{
  "n_layer": 8,
  "d_model": 512,
  "n_head": 8,
  "n_kv_head": 8,
  "head_dim": 64,
  "d_mlp": 2048,
  "vocab_size": 29218,
  "activation": "tanh_gelu",
  "norm": "layernorm",
  "norm_place": "pre",
  "norm_eps": 1e-05,
  "positions": "learned+rope",
  "rope_base": 10000.0,
  "rope_fraction": 1.0,
  "qk_norm": false,
  "attn_scale": 0.125,
  "bias": "all",
  "tie_embeddings": true,
  "parallel_block": false,
  "init": "normal",
  "init_std_qkv": 0.0163,
  "init_std_o": 0.00408,
  "init_std_up": 0.0163,
  "init_std_down": 0.00408,
  "optimizer": "cautious_adamw",
  "lr": 0.000305,
  "lr_mult_o": 0.684,
  "lr_mult_up": 0.653,
  "beta1": 0.95,
  "beta2": 0.95,
  "lr_head": 0.00398,
  "grad_clip": 1.0,
  "warmup_steps": 324,
  "schedule": "wsd",
  "decay_fraction": 0.568,
  "decay_shape": "linear",
  "final_lr_fraction": 0.0,
  "batch_tokens": [16384, 32768, 49152],
  "seq_len": 1024,
  "doc_mask": true,
  "train_tokens": 527900000,
  "steps": 16659,
  "dataset": "wikipedia_en"
}
MLP neurons of a small language model. Each row is named by its layer, matrix (up: input weights; down: output weights) and neuron, and shows model dimensions 64-191. Each number is 128 + 24 x the weight over its row's rms, rounded and kept within 0 to 255.
Before each neuron's rows, "fires on" lists the tokens most often at its 100 highest values on Wikipedia text that the model never trained on; "fires in" lists the words (lower case) most often at its 100 highest values on Wikipedia text that the model never trained on. A number after a token or word is its count.

fires on: " of" 38, " and" 12, "man" 10, "8" 8
fires in: "of" 38, "and" 12, "ray" 5
L2.up904 [151 145 167 120 107 132 137 123 122 133 180 162 155 119 126 148 128 125 129  96 153 144 110 127  98 132 113 140 101 118 114 166  91 142  82 106  96 128 133 131  78 153 107 161 121 131 137 132 118  99 128 146 114 114 103 152 130  89 182 107 146 137 142 134  84 150 134 131 109  93 144 108 172  75  71 119  98 122 105  94 157 164 122  96 158 105 178 141 140 131 132 125 153 105 149 114 114 129 109 136 114 119 107 118 135 125 118 121  95  95 113 194 114 101 111 124 148 148 161  98 123 132 173  79 114 119 117 119]
L2.down904 [129 174 112 138 121  92 142 128 130 130 108 130 105 114 106 127 148 136 166 156 143  87 111 126 112  80 150 128 120 157 139  79 127 124 169 148 121 140 151 138 125 113 105 147 116  90 114 158 148 167 104  65 124 165 133 156 143 145 105 160 154 122 155 129 114 113 176 161 135 147 114 113  66 189 155 140 151 102 115 108 136 159 107 161 150 164 121 168 122 169 103 161 137 110 147 118 154 135 114 130 124  90 174 119 134 107 118 120 184  92 123 130 141 112 124 137 149 111 113 153 121 128  77 162 127 139  95 131]

fires on: " two" 23, " three" 11, " form" 8, " four" 7, " Two" 4
fires in: "two" 29, "three" 12, "four" 7, "form" 5, "one" 4
L2.up1409 [141 111 140 124 126 117 158 123 158 192 130  90 110 118 156 114 132 130 134 153 109 115 147 119 137 170 142  91 146 136 124 105 141 126 124 130 121 142 127 150  93 131 149 102  83 150 124 119 156 133 132 146 103 144 146 136 129 177 148 150 137 155 124 138 109 139  91 128 131 117 112 108 140 120 133 110 130 120 132 150 105  94 109 131 129 152 134 105  67 134 172 105 140 149 150 109 161 123 136 134 132 134  85 111  71 121 151 141 131 156 149 158 141 124 123 138 152 154 148  96 132 114 134 121 120 105 142 107]
L2.down1409 [ 89 123 111 138 111  69 138 145 162 137 180 104  98 105 141 160 134 135 106 111 146 127 170 108 163 138 130 104 141 103 142 121 109  93 107 115 128 120 134 124 125 127 135 139 128  91  97 147 154  68 113 183 131 126 133 110 110 105 127 139 131  93 108 135  79 129 117 154 115 164 109 137 163 130 137 141 125  98 176  99 106 162 131 148 172 153 139 206 124 150 114 184 158 113 136  88 142 129 130 106 145 155 114 148 121 125 109 115 111 134 101 113 117 147 120 100 123 144 125 116 162 126 118  97 111 145 111 142]

fires on: "s" 16, " of" 16, " her" 5, " are" 5, " be" 5, " would" 5
fires in: "of" 16, "s" 15, "her" 5, "are" 5, "be" 5, "would" 5
L2.up1135 [ 70 111 142 152 102 111 109 150 164 136 151 159 149 136 170 123 121 121 134 139 110 137 130 102 134 147 124 137 135 125 116 153  99 114 114 122 145 142 197 165 114 139 149 115 124 142  88 168 153 160 130 134  97 118  82 141 162  82 146 115  96 118 118 122 113 126 125 140 136 141 112 137 126  97 112 147 122 120 123  77 111 113 121 141 110 162 175 144 129 158 151 127 152 106 161 107  97 130 154 124 156 129 126 135 113 103  87 114 128 101 112  78 126 117 120 145 120 147 103 112 128 138 145 139 137 132 143  88]
L2.down1135 [113 158 104 129 107 146 136 145 114 117 176 141 137 159 117 150 162 121 185 139 142 127  72 112 111 107 134 113 111 109 157 102 153 163 134 117 144  63 148 115 114 155  88 118 108 132 153 110 128 137  85 169 128 130 106 101 118  96 145 170 129 142 137 120  99 116 147 125 113 148 102 104 147 147 162 174 146 189 144 104 142 122 162 131 112 117  97 145 139 143 143 136 133 146 132  99 124  91  94 123 134  96 110 102 159 108 123  93 178 114 112 143 137 132 151  63 142 121 139 152 101 171 131 145 131 151 101 124]

fires on: " that" 34, " all" 9, " son" 5, " of" 4, " half" 4
fires in: "that" 35, "all" 8, "son" 5, "of" 4, "half" 4
L2.up394 [164 114 159 111 128 107 103 125 174 136 101 119 123 136 100 106 116 118 155 160 117 166 138 132 124 117 138 116 115 144 146 110  78 109 143 109 115 162 134 148  95  94  94 117 109 140 153 127 148 122 118 139 122 134 157 132 102  91 140 114 117 162 124 162 134 106 162 169 112 109 114 117  75  65  92 178 159 130 118 100 131 111 160 146 122 142  94 149 150  98 146 127 161 109 145 125  79 162 114 143 185 132 133 134 144 137 116 143 139 131 163 125 111 127 169 143 128 155 100 129 158 148 152 128 155 119 119 107]
L2.down394 [136 150  89 129 150  79 145 137 132 101 159 133 132 128 113 131 124 156 126  57 123 126 150 126  86 116 176 126 124 158  92 138  88 131 123 139  94 109 164 161 141 127 119 103 109 113 156 147 102 158 113 147 115  90  78 118 138 172 107 146 135 194 135 145  88 123 105 159 169 108 115 140 131 159 102 121 127 142 138 148  98  97 124  91 130  93 142 132 118 168 140 138 116 130 115 122 186 117 135 121 139 104 116 142 126 143 113  93 120 101 140 113 127 109 134 142 133 118  94 162 138  90  69 142 111 110 153 102]

fires on: " who" 33, " he" 19, " He" 12, " she" 8, " they" 4
fires in: "who" 33, "he" 29, "she" 9, "they" 7
L2.up423 [153 159 145 130 135  93 108 143 159 160 122 112 125 132 148 157 123 122 163  96 144 118  94 152 138 149 134 103 144 139 126 140 151 152 119 128 151 118 109 151  93 130 154 138 120  65 167 189 140 133 108 136 152 165 138 149 143 140 112 144 118 137 150 156 173 130 104 149 131 113  84 147 147  71 135 151  93 145 117 115 173 142  77 147 114 159 151 133 153 155 121 136 145 124 119 146 104 154 155 112 151 158 142 132 161 101 163 109 115 112 109 131 139 150 120 147 137 144 105  96 143 113 117 133  63  70 156 117]
L2.down423 [132 130 103 150 163 122  91 139 152 157 152 145 162  90 137 143 155 102 112 156 132  99 120 125 162 176  99 116 129 134  77 106 177 150 121 154 165 117 101 131 121 103 109  97 146 189 133 112 139 110 155 151 144 137 119 139 113  99 123 125 159 132 165 152 112 102 102 113 113 139 131 142 165  72 133 151 102 127  99 166 143 143 136 104 131 177  93 109 136 147 136 159  97 131 145  91 126  73 115 131 146 132 146 122 109 157 123 139 116 143  98 119 126  89 200 120 112 144 122 130 123 131 105 115 152 132 121 127]

fires on: " is" 23, " W" 14, " are" 9, "W" 7, "w" 5, "s" 5
fires in: "is" 24, "w" 11, "are" 9, "s" 5, "were" 4, "later" 4
L2.up1921 [129 129 124 143  84 119 130 155  75 117 121  86 122 135 102 147 149 116 129 102 125 146 124 112 142 154 134 135 118 148 106 116 111  80 116 141 116 152 141 121 104 153  87 107 123  98 130 162 166 121 163 187 135  85  97 122 118 140 124  85  88 162 165 128 115 132 153 154 152 126 131 133 128 100 126 118 151 120  85  99 152 133 122 145 148 102 136 133 152 153 127 113 103 129 106 165 108 123 110  83 124 107 141 157 128  77 117 118 108 127 123  86 143 149 117 142 123 166 106 148 147 118 126 101 147 126 132 194]
L2.down1921 [145 112 108 118 146 109 141 169 125  97 125  94 176 129 105 128 131 109 140  85 139 162 119  92 118 118 157 153 126 196 139 107 118 133 138 134  92  87 177  92 137 104 133 114 142 110 141 130 132 126 127 153 120 157 111 106 132 100 190 123 142 150 119 123 130  88 121 122 122  96 156 155 112 114 154 161  93 159 112 139 109 143 109 121 153 117 138 185 157 157 135 108 131 120 117  77 149 123 125  86 140 140 133 152 174  83 126 107 142 103 129 116 129 157 108 163 137  86 133 138 128 140  76 155 141 131 108 133]

fires on: " of" 37, " were" 26, " are" 22, " as" 4
fires in: "of" 37, "were" 26, "are" 22, "as" 4
L2.up1191 [143 112 178 108 158  98 102 143 139 139 169 135 133 132 117 144 136 128 131 147  95 135 141 107 161 136 144 128 116 183 132  87 155  76 147 118 121 111 124 125 106  88 143 102 147  67 108 134 149 154 129 169  73 128 134 152 153  98 154 123 116 111 127 119 168 126 162 174 133 138  91 127  83 101 105 126 141 139 106  85 144 134 107 122  81 131 158 122 127 133 133 106 118 114 104 106  74 117 131 114 156 140 113  95 109  81 144 146 138 109  98 138 114 108 123 137 136 115 118 121 146 163 169 144 167 141 154 137]
L2.down1191 [131 136 126 104 121 129 142  97 121 124 142 136 146 136 121 127 114 146 108 114 161 152 139 166 113 133 125 123 105 143 126 145 100 151  94  87  83  94 154  90 107 104 101 115 174 151 138 140 152 123 114 155 127 158 159 105 144 109 159 137 130 141 124 137 116 124 126  94 130 119 131 128 134 140  95 129 144 157 151  99 147 142  59 123 154 120 133 184 162 153 128 123 110 141  98 104 158 147 120  95  92 156 110 107 154 123 130 118 134 130 109 151  99 126  97  95 116  69 111 159  95 134  76  73 104 135 156 124]

fires on: " and" 19, " only" 17, " however" 11, " but" 9, " also" 5
fires in: "and" 23, "only" 17, "however" 11, "but" 11, "also" 5
L2.up673 [132 103 130 145 123 104  81 155 105 125 118 121 179 130 155 134 101 122  99 141  89 103 151  89 172 131 148 128 104 147 140 109  98  96  98 152 143 130 157 115 115  86 157 137 111 130 131 117 148 141 161 151 139 141 144 126 147 118 141 113 100 164 141 147 117 135 113 138 111 148 115 145 117 122 158 131 180 103 124  80 117 121 142  59 130 122 163 155 118 156 152 109 134 130 137  80  61 106 193 129 132 124  89 113 106 144 141 145 156 137 122 125 169 141 119 145  98 153 117 119 131 107 136 135 123  89 135 111]
L2.down673 [141 101 109 160  97 140 135 121  92 120 129 163 127 134 139 121 202 122 112 175 171 118 147 132 110 114 152 138 142 119 145 116 152 103 127 126 101 103 133 116 138 132 106 115 155  90 166 112  87 132 128 108 112 155 106 120 133 128 112 104  70 111 119 128 128 133 162 109 150 140 122 109 106 152 126 126 123 150 173  89 154 117  72 157 100 120  91 120  93 151 105 160 147 129 129 155 109 110 114 132 111 156 125 146 105 155 128 150 132 102 131 175 175 117 127 120 147  98 118 160 127 156 145  90 126 124 167 110]

fires on: " between" 34, " both" 9, "2" 7, " Both" 5, "3" 5
fires in: "between" 34, "both" 14, "tracks" 4, "guitars" 4
L2.up1630 [ 96  91 127 147 173 123 120  91 135 159 116 122 100 126 106 162 104 167 128 135 116 128 102 129  81 128 126 125 132 134 133  88 140  70 103  99 132 124 128 144 111 144 112 145 137  72  71 152 135 157 139 145  90 163 149 108 110 120 158 116 116 115 112 141 120 171 156 200 152 148 122 124 144 134  99 109 139 108 138  82 166 114 142  96 160 103  97 129 156 119 162 136 133  96 160  95  91 151 124 128 131 147 118 137 122 117 173 123 110 140  98 130 153 129 125 136 131 116 130  92 168 121 108 135  83 113 121 115]
L2.down1630 [128 104 159 147 140  94 138 107 121 114 104 164 103  81 137 144 129 127 164 122  91 135 146 130 119 167 140 137 116 127 130 132 145 125 196 124 140 113  85 140 132 138 132 133 133 106 108 121  82 153 155  86  94 148 125 127 129 118 110 120 166 109 103  79  86 114 105 152 160 111 202 116 115 111 137 138 155 156 179  93 136 110 140 126 141 156 163 129  87 131  92 118 109 120 137 108 160 149 107  74 122 117 106 117 113 150 171 118 135 149 132 161 155 130 101 101 153  84 134 141 119 150 130 133 127 165 130 132]

fires on: " on" 19, " of" 13, " all" 12, " to" 11, " with" 4
fires in: "on" 19, "of" 13, "all" 12, "to" 11, "with" 4, "and" 4
L2.up1540 [104 109 104 119 112 125 127 135 118  84 137 112 142 158 151  87 143 115 172 133  83 109 113 151 157 130 102 129 153 127 172 154 124 112  99  77 129 135 115 106 124 117 154 134 129  92 120 129 151 152 128 132 117 147 133 157  91 127 131 102  89  70 108 152 129 108 114 127 112 166  95  98 143 135 136 184 130 133  92  88 134 176  79  95 142 112 151 134  79  97 150 156 153  98 123 135 122 139 162 131 177 145 122 143  98 138 122 159 105 128 120 156 167 139  72 113 115 128 132 108 142 143 140 136 120  93 152 117]
L2.down1540 [106 104 119 131 124 119 102  96 160 183 122 106 143 127 141 128  99 114 138 161 120 107 116 128 123 135 107 157 107 139  80 119 161 129 146 114  69 133  86 131 136 112 114 113 142 132 110 119  92 146 134 124 135 158 146 123 128 108 102 113 114 135 118 134 103 109 112 105 121  99 121 126 137 162 137 146 143 154 145 116 185 122 167 123 150 160 115 137 146 126 124 137 120 106 103  99 133 160 144 120 118 131 128 108 130 140 143 181 108 153 135 159 113 101 147 125 174 103 127 132 125 175 160 126 109  93 119 119]

fires on: " of" 60, " by" 6, "s" 6, " with" 4
fires in: "of" 60, "by" 6, "with" 6, "s" 6
L2.up250 [146 138  81 137 111 101 157 158 140 104 110 114 129 182 110 134 127 107 142  95 104 134 166  93 136 122 168 115 161 160 120 147 113 139 122 128 145 144 179 112 103 115 145 129 133 111 129 115 141 134 112 118 117 144  95 156 114  68 191 127 156 114 122 122 133 171 152  86 121 142 121 142 129 122 118 139 116 161 107 133 114 138 108 153 147 140 152 124 101 113 157 123 129  86 160 129  90 116 102 130 151 126 143  84  98 109 159 140 126 139 130 132 100  87 140 142 148 115 134 123 185 121 149 115 122 115 149 164]
L2.down250 [123 145 112  91  88 100 142  84 143 136 135 121 125 195 142 180 133 143 118 109 121 119 150 141  97 126 151 146 118 135 110 160 128 125 170 135  57 114 133  74  98  81 127  81 122 136 155 122 142 116 124 149 132 124  98 149  98 121 109  93 108 108  94  99 112 151 182 116 134 156 185  79 149 146 140 132 115 123 103 124 112 132  78 123 112 156 153 136 116 132 136 154 142 107 125 137 125 116 106 111  94 126 150 108 158  97 120 128 123 129 134 138 119 136 110 108 156 122 165 138 130 110 118 106 142 134 133 159]

fires on: " of" 38, " two" 24, " three" 9, " many" 6, " several" 6, " four" 5
fires in: "of" 38, "two" 24, "three" 9, "many" 6, "several" 6, "four" 5
L2.up1697 [128  71 157 164 159  93 144 127 158 202 142 109 175 120  92  92 144 142 136  90 103 115 142 163 130 161 115 123 127  87 141  84 125  92 104 106  96 126 121 137 109 132 152 132 146  93 110  92 145 145 142 152 100  90 116 130 165 128 131 122 144  84 162 106 118  82 162 165 111 119 121 126 153  80 112 142 128 136  93 120 125 121  91 137 146 107 183 146 112 117 144  92 121 129 133 137 130  78 117 149 116 203 137  83  54 123 137 158 135  93  74 163 130 111  82 110 160 149 154 100 142 152 148 106 141 125 179 161]
L2.down1697 [166 101 139 137 141  99 154 124 145 189 142 142 144  89 151 148 162 129 121 138 121 127 148 118 120 113  91 135 133 123 150 132 153 123 133 105 127 101 102 137  92 144 120 134 130 106 139 129 125 124 134 171  97 133 133  99 164 125 112  73 121  90 121  95 113 145  86 158 115 145 156 141 172 131 117 161 149 139 143 100 119 135  89 140  85 112 147 149 157 122 128 121  97 110  81 125 169 125  91 137 127 136 102 104 147 114 143  67 164  72 136 119 128 106  95  94 161 106 135  86 129 141  98 115 152 143 142 131]

fires on: " However" 20, " well" 17, " such" 12, " however" 8, " not" 8, " only" 4
fires in: "however" 28, "well" 17, "such" 12, "not" 9, "only" 4
L2.up864 [160  91 140 135 126  71  82  92 131 104 134 168 121 122 121 121 136 121 123 133 142 110 137 109 144  95 160 178 114 148 113 120 130 129 125 124 145 160 173 101 135 158 147 122 122 158 157 127 155 137 164 159  91 149 122 120 171 156 111 117 110 128 108 146 119 123 109 160 103 128 129 130 133 141 119 171 170 115 149  92 113 135  98 132  86 167 133 107 150 125 116  61 126 119 117 129  68 113 143 119 119 140  73 149 107 139 115 136 112 112 133 114 141 142 103 154 119 130 116 143 114 171 132  96 117 101 165 154]
L2.down864 [113  95 109 136 122 128 128 108 119 174 141 147 156 151 117  70 125 172 120 151 108 121 140 159 113 130 120 152 101 103 153 143 129 119 149 124 133  72 141 166 111 107 155 150 103  95 112  99 126 160 116 137  97  94 121 112 104 155 134 113  99 145 121 119  98 118 141 149 187 148  64 153 159 118 150 113 155 100 135 110 162  77 117 117 133 108 137  85 154 132 148 110 147 145 142 120 128 162 124 112 142 141 138 155 123 161 141 125 110  67 152 100 146 110 159 147 119 123 134 149  69 124  99 134  96  66 164 163]

fires on: " that" 22, " the" 17, " each" 10, " all" 6, " a" 4, " one" 4
fires in: "that" 22, "the" 17, "each" 12, "all" 6, "one" 6, "every" 5
L2.up1847 [112 146 100 147 177 106 154 177 197 160 109 135 130 135 113 135 155 168 150 110  82 124 167 130 132 113 101 134 162 145 134 117 116 123 136 117 171 136 150  87 125 102 134 173  95 144 109  98 114 140 133 173 126 157 104 151 102 144 149  79 116 131 123 120 128 158 149 156 101 148 131 133 124 143 160 164 112 122  87 130 121 114 136 139 104 172 127 125 140 126 175  76 149 116 142 148 110 157 141 123 119 179  97 131  85 130 139 104 138 109 131 148 104 103 120 127 138 141 157  82 171 114 105 129 137 114 162 158]
L2.down1847 [150 115 128 134 123 100  91 132 111 143 127 138 101 117 138 157 143 161 134 141 150 118 146 146  97 130 121  81  78 126 132 124 119 119 105 146 133 104 138 163 100  67 111 104 112 144  88 158 133 153 128 112 102  61 137 115 154 128 112 142 107 166 164 134 143 168 147 134  95  64 108 125 166 132 170 106 114 137  83  87 167  96  92 178 143 137  93 119 137 173 119 118 114 139 135  92 122 130 139 160 137  90 101 115 154 127 152  90 171 124 126 134 112 103 140 105 123 127  98  76 131 115 132 123 159 108 118 159]

fires on: " all" 36, " All" 21, " of" 18, "All" 7, " Both" 5, " both" 5
fires in: "all" 61, "of" 18, "both" 10
L2.up957 [142  89 174 145 165  89 146 128 121 145 177 157  99 154 130 130 135 163 151 124 118  81 108 180 121 126 118 144  84 113 138  87 131  83 160 141 164 151 148 139 137 100 102 113 141 102 163 136 158 143 147 136 123 187 153 146 184 187 107 130 128 162  88 118 130 114  82 126 156 141 160 103 152 122  61 113 136  89 115 141 149 131 113 139 142 116 117 143 136 150 129 150 155  83  83 118 110 142 136 147 134 171 137 192  84 157 141 107 111 111 146 137 104 153  88 119 143 119 127 108 156 106 119  84 126 128 159 134]
L2.down957 [164 120 149 147 141 131 175 150 143  83 110 128 120 124 171 140  86  78 159 102 143 122 122 141 107 127 128 155  99 185 146 118 145  89  79 102 126  72  97 173  96 186  98 170  87  70 143 162 151 104 185 151 142 137 126 127 111 128 100 165 140 127 167  89  88 117 105 201 143 128 151 155 124 101 136 160 118 145 111  94  96 115 122 135  94 131 117 136 137 115 105 115 133 114 176 144 154 111 121 104 110 176 157 149 153 107 116 110 146 149 147 148  83 123 128  83  89 152 107 113  64 109 128 116 123 117 105 142]

fires on: "2" 24, " more" 24, " so" 10, " most" 7, "s" 5, " S" 5
fires in: "more" 26, "so" 11, "most" 7, "2020" 7
L2.up156 [159  84 132 143 117  99 128 123 128 155 115 127 128  98 126 121 188 158 139 133  89 143 162 174  85 137 112  96 104 152 136 115  91 105 115  93 168 152 128  92  85 102 104 132 134 114  80  80 138 113  88 146 169 111 127 144 160 148 125  77 102 140 113  62 127 139 125 143 128 130 118 102 124 122 121 132 106 104  92 112 161 145 100 124 120 111 133 167 151 161 110 123 131 151 113 109 101 116 143 134 126 115 169 106 128 144 136 103 117 129 137 128 150 108 147 164 105 157 134 112 136 143 110 134 149 111 147 152]
L2.down156 [116 157 126 123 122 121  94 143 147 143 129 163 108 125 125 120 129  97 128 126 102 115 129 198 142 124 165 132 141  82 128 146 145 126 127 144 176  94 116 154 102 135 137 148 132 135 162 109 185 122 108 123 127  94  61 142  75 114 139 113 141 106 117 127 113 139  84 134 182 139  89 162 132 141 134 149 116 144 189 131  83 148 170 102 138 170 120 151 161 152 117 107 116 134 122 131 146 158 122 106  95 144 109 149 124 129 150 153 175 131 109 143 156 114 123 110 122 129 108  99 135 157 136  98  93 102 115  68]

fires on: " of" 31, " series" 18, "2" 18, " The" 10
fires in: "of" 31, "series" 18, "the" 11, "season" 4
L2.up411 [ 94 103 168 183 109 156 122  97 169 161 121 134 145 145 112  96 163 132 107  53 143 162 140 171 118 127 131  97 148 141  50  76 143 130  96 120 156 124 165 180 148 133 101 144 105  91 119 122 134 170 115 109  86 118 166 115 184 135 107 110 121 113 166 109 138  97 147 144 153 109  95 106 138 116 111 114 114  93  90 112 128 137 162 176 120 124 136 116 109 127 130 146 121 142 109 132 122 163 139 117 108 120 129 124 108 152 107 163 147  80 131 115 123 122 140 160 129 138 158  89 158 118  88 129 126 135 113 101]
L2.down411 [107 141 131 122 118  88 148 116 127 122 142 125 123 138 126 132 115 111 157 144 179 115 136 140 157 135 164 106 122 146 120 139 178 141 159 103 135 124 138 132 188 161 183 119 127 117 140 137 160 101 136 135 151  97  95 116 116 150 131 170 123 112 123 117  83 157 108  97 162 117 114 136 111 167 125  93  72 106 124 134 118 140 111 114  89 125  69  99 105  98 104 135 102 118  72 128 120 114 127 130 110 129 126 184 143 138 108 119 149  91 150 135 184 135 143 124 135 125 156 143 145 141 144 120 193 132 130 114]

fires on: " the" 52, " of" 30
fires in: "the" 52, "of" 30
L2.up1517 [ 79  73 143 121 163 140 133  90 175 134 124 156 153 132 130 169 147 155 142  89 113 164  72 156 142  96 155 169  97 146 105 102 114  91 140 165 138 148 119 144  83 123 120 147 148 122 120 197 139 171 115 104 132 125 147 128 161 105 126 121 119 137 128 125 122 119 137 164 114 111 123 111 127 140 107 113 121  91  67 130 115 125 155 127  98 140 132 105 179  80 152 134 126 111 120 184 123 131 155 150 152 124 115 179 122 135 132 117 133 141 139 109  83 120 167 127 145 103 195  74 126 118 157 106 132 117 147 116]
L2.down1517 [150 123  86 134 138 141 164 112 138 147 134 101 153 113 137 141 126 172 133 130 112 104 123 152  86  79 136  83 137 152 149 100 124 120 121  93 151 124 135 111 156  88 133 143  97 116 165  95 136 148 114 102 143  78 126 134 165 141 172 130 148 139 132 123 168 100 123 142 124 137 110 126 118 157 153 144 146 112 100 138 144 106 124 119 106  90 126  63 128 123 118 140 148  99 175 119 141 161 113 156 126 142 178 152 109 117 128 141 150 113 103 169 128 117 155 125 120 140 152 161 111 134 151 153 124 104 153 124]

fires on: " more" 21, " only" 12, " also" 12, " Other" 9, " most" 9, " such" 7
fires in: "more" 21, "other" 18, "only" 12, "also" 12, "most" 9, "such" 7
L2.up967 [166 134 123 110 132 127  82  66 143 128 117 136 129 130  94 121 138 124 126 168  98 130 114 160 141 143 121 149  82 133 147 134 126 111 116 103 163 140 126  90 118 133  90 118 139 134 142 113 175 130 138 152 139  90 134 126 183 101  99 155 124 135 168  99 125  98 110 161 163 140 126 127 163 158 123 144 144 159 140  63 158 157 122  85 125 108 123 144 146 132 164 129 120  98 145  96  94 103 115 116 126 141  79 133 145  92 134 179 156  85 114  99 114 125 141 131 148 146 170 132 143 151  95 120 145 142 150 138]
L2.down967 [118 124 139 114 100 124 120 117 138 102 112 135 125 108 108  96  98 143 128 156 144  94 125 137 126 118 145 143 103 142 114 163 132 146 137 113 162 134 124  96  98 173 107 173 164 107 114 117 108 136 156  59 151 118 126 129 129 134 102 140 139 125 106 126  77 143  96 158 178  85 124 139 141 125 124 165 138 122 155  68 162 109 151 126  90 102 143 107  89 150 127 137 121 150 160 119 144 119 118  79 114 118  82 130  97  91 168 173 153 121 117  98 180 142  95 148 148 121 107 156  72 167 111 130  84 100 108 130]

fires on: " more" 36, " other" 31, " Other" 7, " M" 4, " such" 4, " another" 4
fires in: "more" 39, "other" 38, "m" 4, "such" 4, "another" 4
L2.up1851 [121 145 135 137 148  95  94 130 138 158 129 108 136 107 124 123 185 151 154 142  74 179 149 136 132 151 112 132  98 170 102 141 103 121 108 124 106 133 132  91  94 127  87 135 151 104 132 129 145  94  74 113 135 124 147 111 148 113 180 127 119 163 138 104 107 123 115 137 152 114 131  96 175 162 103 167 126 117 119  98 118 140  77 103 130 132 148 104 115 133 149 150 131 131 110 108  93 137 135 134 116 153 100  92 137 118 144 128 136  71 113  93 138 104 115 140 114 120 170 120 160  90 131 142 142  98 128 177]
L2.down1851 [119 150  92 159 113 147 126 109 138 104 127 159 117 126 119  95 112 157 144 136 113  95 134 182 113 111 104 152 103 118 145 150 145 149 117 104 135 119 106 148 128 116  97 147 130 159 130  94 124 168  94 124 177 123  92 102 122 116 138 144 148 128 108 155 117 151  91 128 136 114 133 142 113 104  99 120 123 114 157 128 112 111 128 162 148 145 122 111 166 112 151 137 155 127 129 114 154 141 122 113 116 141 128 139 151 115 119 122 153 123  94 141 167 120 130 118  96 127 157 183  68  87 130  85 132  95 104 121]

fires on: " League" 18, " College" 11, " club" 7, " Society" 6, " Club" 4, " league" 4
fires in: "league" 22, "club" 11, "college" 11, "society" 6
L2.up335 [122  93 134 131 137 100 104 136 131 170 101 119 148 142 124 127 124 161 153  97  85 113 125 135 105 139 128 131 114 130 129 122 120 142 134  77  96  99 108 165  89 146 154 115 118  89 155 111 104 156  91 109 102 116 126 154 137 151 132 116 108 134 133 132 126  79 133 133 175 118 132 115 176 108 133  65  89 105 122 181 117 127 133 136 156 112 114  97  98 155 135 106 131 154 142 148 156 143 139 133 174 120 137 131 122 128 120 124 104 160  81 123 133  96  91 124 151 127 139 129 164 147 142 134 107 123 133 124]
L2.down335 [139 100  77 133 152 156 106  62 127 102 140 111 123  72 137 128 152 140  93  84 131 145 135 104 132 143  87 107 151 151 135 156 149 124 137 132 115 134 141 147 132 105 165 155 127 146 122 133  91 152 108 149  98 150 107 107 133 122 105 140 111  97 134 147 140 158  92 100 127 140 191 139  86 171  99 154 172 115 194 149 144 104 141 142 147 135 119 119 148 152  90 176 162 140 129 109 180 115 119 125 170 156 167  70 133 127  99 136 143 111 113 131 119  99 128 118  90 110 132 121 133 104 167 153 118 114 126 126]

fires on: " not" 34, " never" 8, " initially" 6, " only" 5
fires in: "not" 37, "never" 8, "initially" 6, "only" 5
L2.up710 [171 116 113 152 125 130  87 155 125 165 153 169 127 124 154 154 151 127 138 141 102  83 120 151 145  98  81 158 115 137 133 108 129  97 122  99 148 118 163 109 119 124 113 111 143  98 125  89 161 151 113 122 173 148 120  97 137 163  97 105 128 123 107 111 127 103 109 153 186 142  85 150 132 118 134 128 138 144 142 106 114 149 127 107 134 108 105 131 185 183 163 164 143 149 151  88 111 103 111  82 155  97  94 130 143 172 128 159 145  76  93 122 150 131 123 133 133 115 115 167 104 123  99 131 159 136 163 138]
L2.down710 [127 122  91 119 112 146 137 147 114  99  98 156 174 134 164 130  98 134 147 140 125 100 171 161 121 107 115 135  94 105 103 147 151 136 140 150 150 150 163 125 134  99 157 165 127  89 140 131 120 152 129 113 118 179 113 139 150 143 116  91 111 150 141 121 114 110  71 176 149  54 112 163  92 150 141 137 132  97 159 185 131 148 160 150  73 153 146  79 116 126  97 112 115 128 162 130 146 109 152 122 153 135  92 119 125  88 165 141 140 100  71 144 151  96 129  74 131 104 120 148 127 151 121 119 104 163 101 145]

fires on: " he" 32, " she" 29, " who" 13, " they" 8, " him" 6, " it" 5
fires in: "he" 31, "she" 28, "who" 13, "they" 8, "him" 6, "it" 5
L2.up787 [149 123 115 145 117 128  78 132 148 141 107  97 165 140 117 114 124 118 145  90 158 131 102 151 152 134 118 138 148 122 108 145 112 129  97 122 143 132 106 103 144 122 122 145 134 126 128 106 175  95 122  79 111 150 148 152 139 124  67 130 122 127 144 117 147 106 123 120 119 163 129 141 140 129 124 114 120 104 111 132 161 100 173 136 164 120 174 132 121 153 145 105  93 176 139 147 133 110 112 124 157 114 107 142 132 109 124 126 130 120  84 167 107 160 149 153 109 189 123  89 109 107 142 151 116  50 127 147]
L2.down787 [129 135 114 139 156 159 155 125 133 137 139 139 121  73 111 139 133 116 160 169 128  91 166 126 127 121 127 128 111  95 117 107 154 111 165 129 115 115 149 125 140  69 110 163 122 116 115 119 126 128 148 103 146 139 134 134 140 129  95 115 134 145 127 175 160 110  81 154 123 142  95 116  94  88 147 135 100  91 107 133 164 112 165 130 129 130 143 127 117 197 121 129 108 139 135 116 152 111 109 124 131 107 128 128 113 121 123 142 152 150  68 121 145 100 159 155 109 145 144  78  62 127 118 119 104 105 140 118]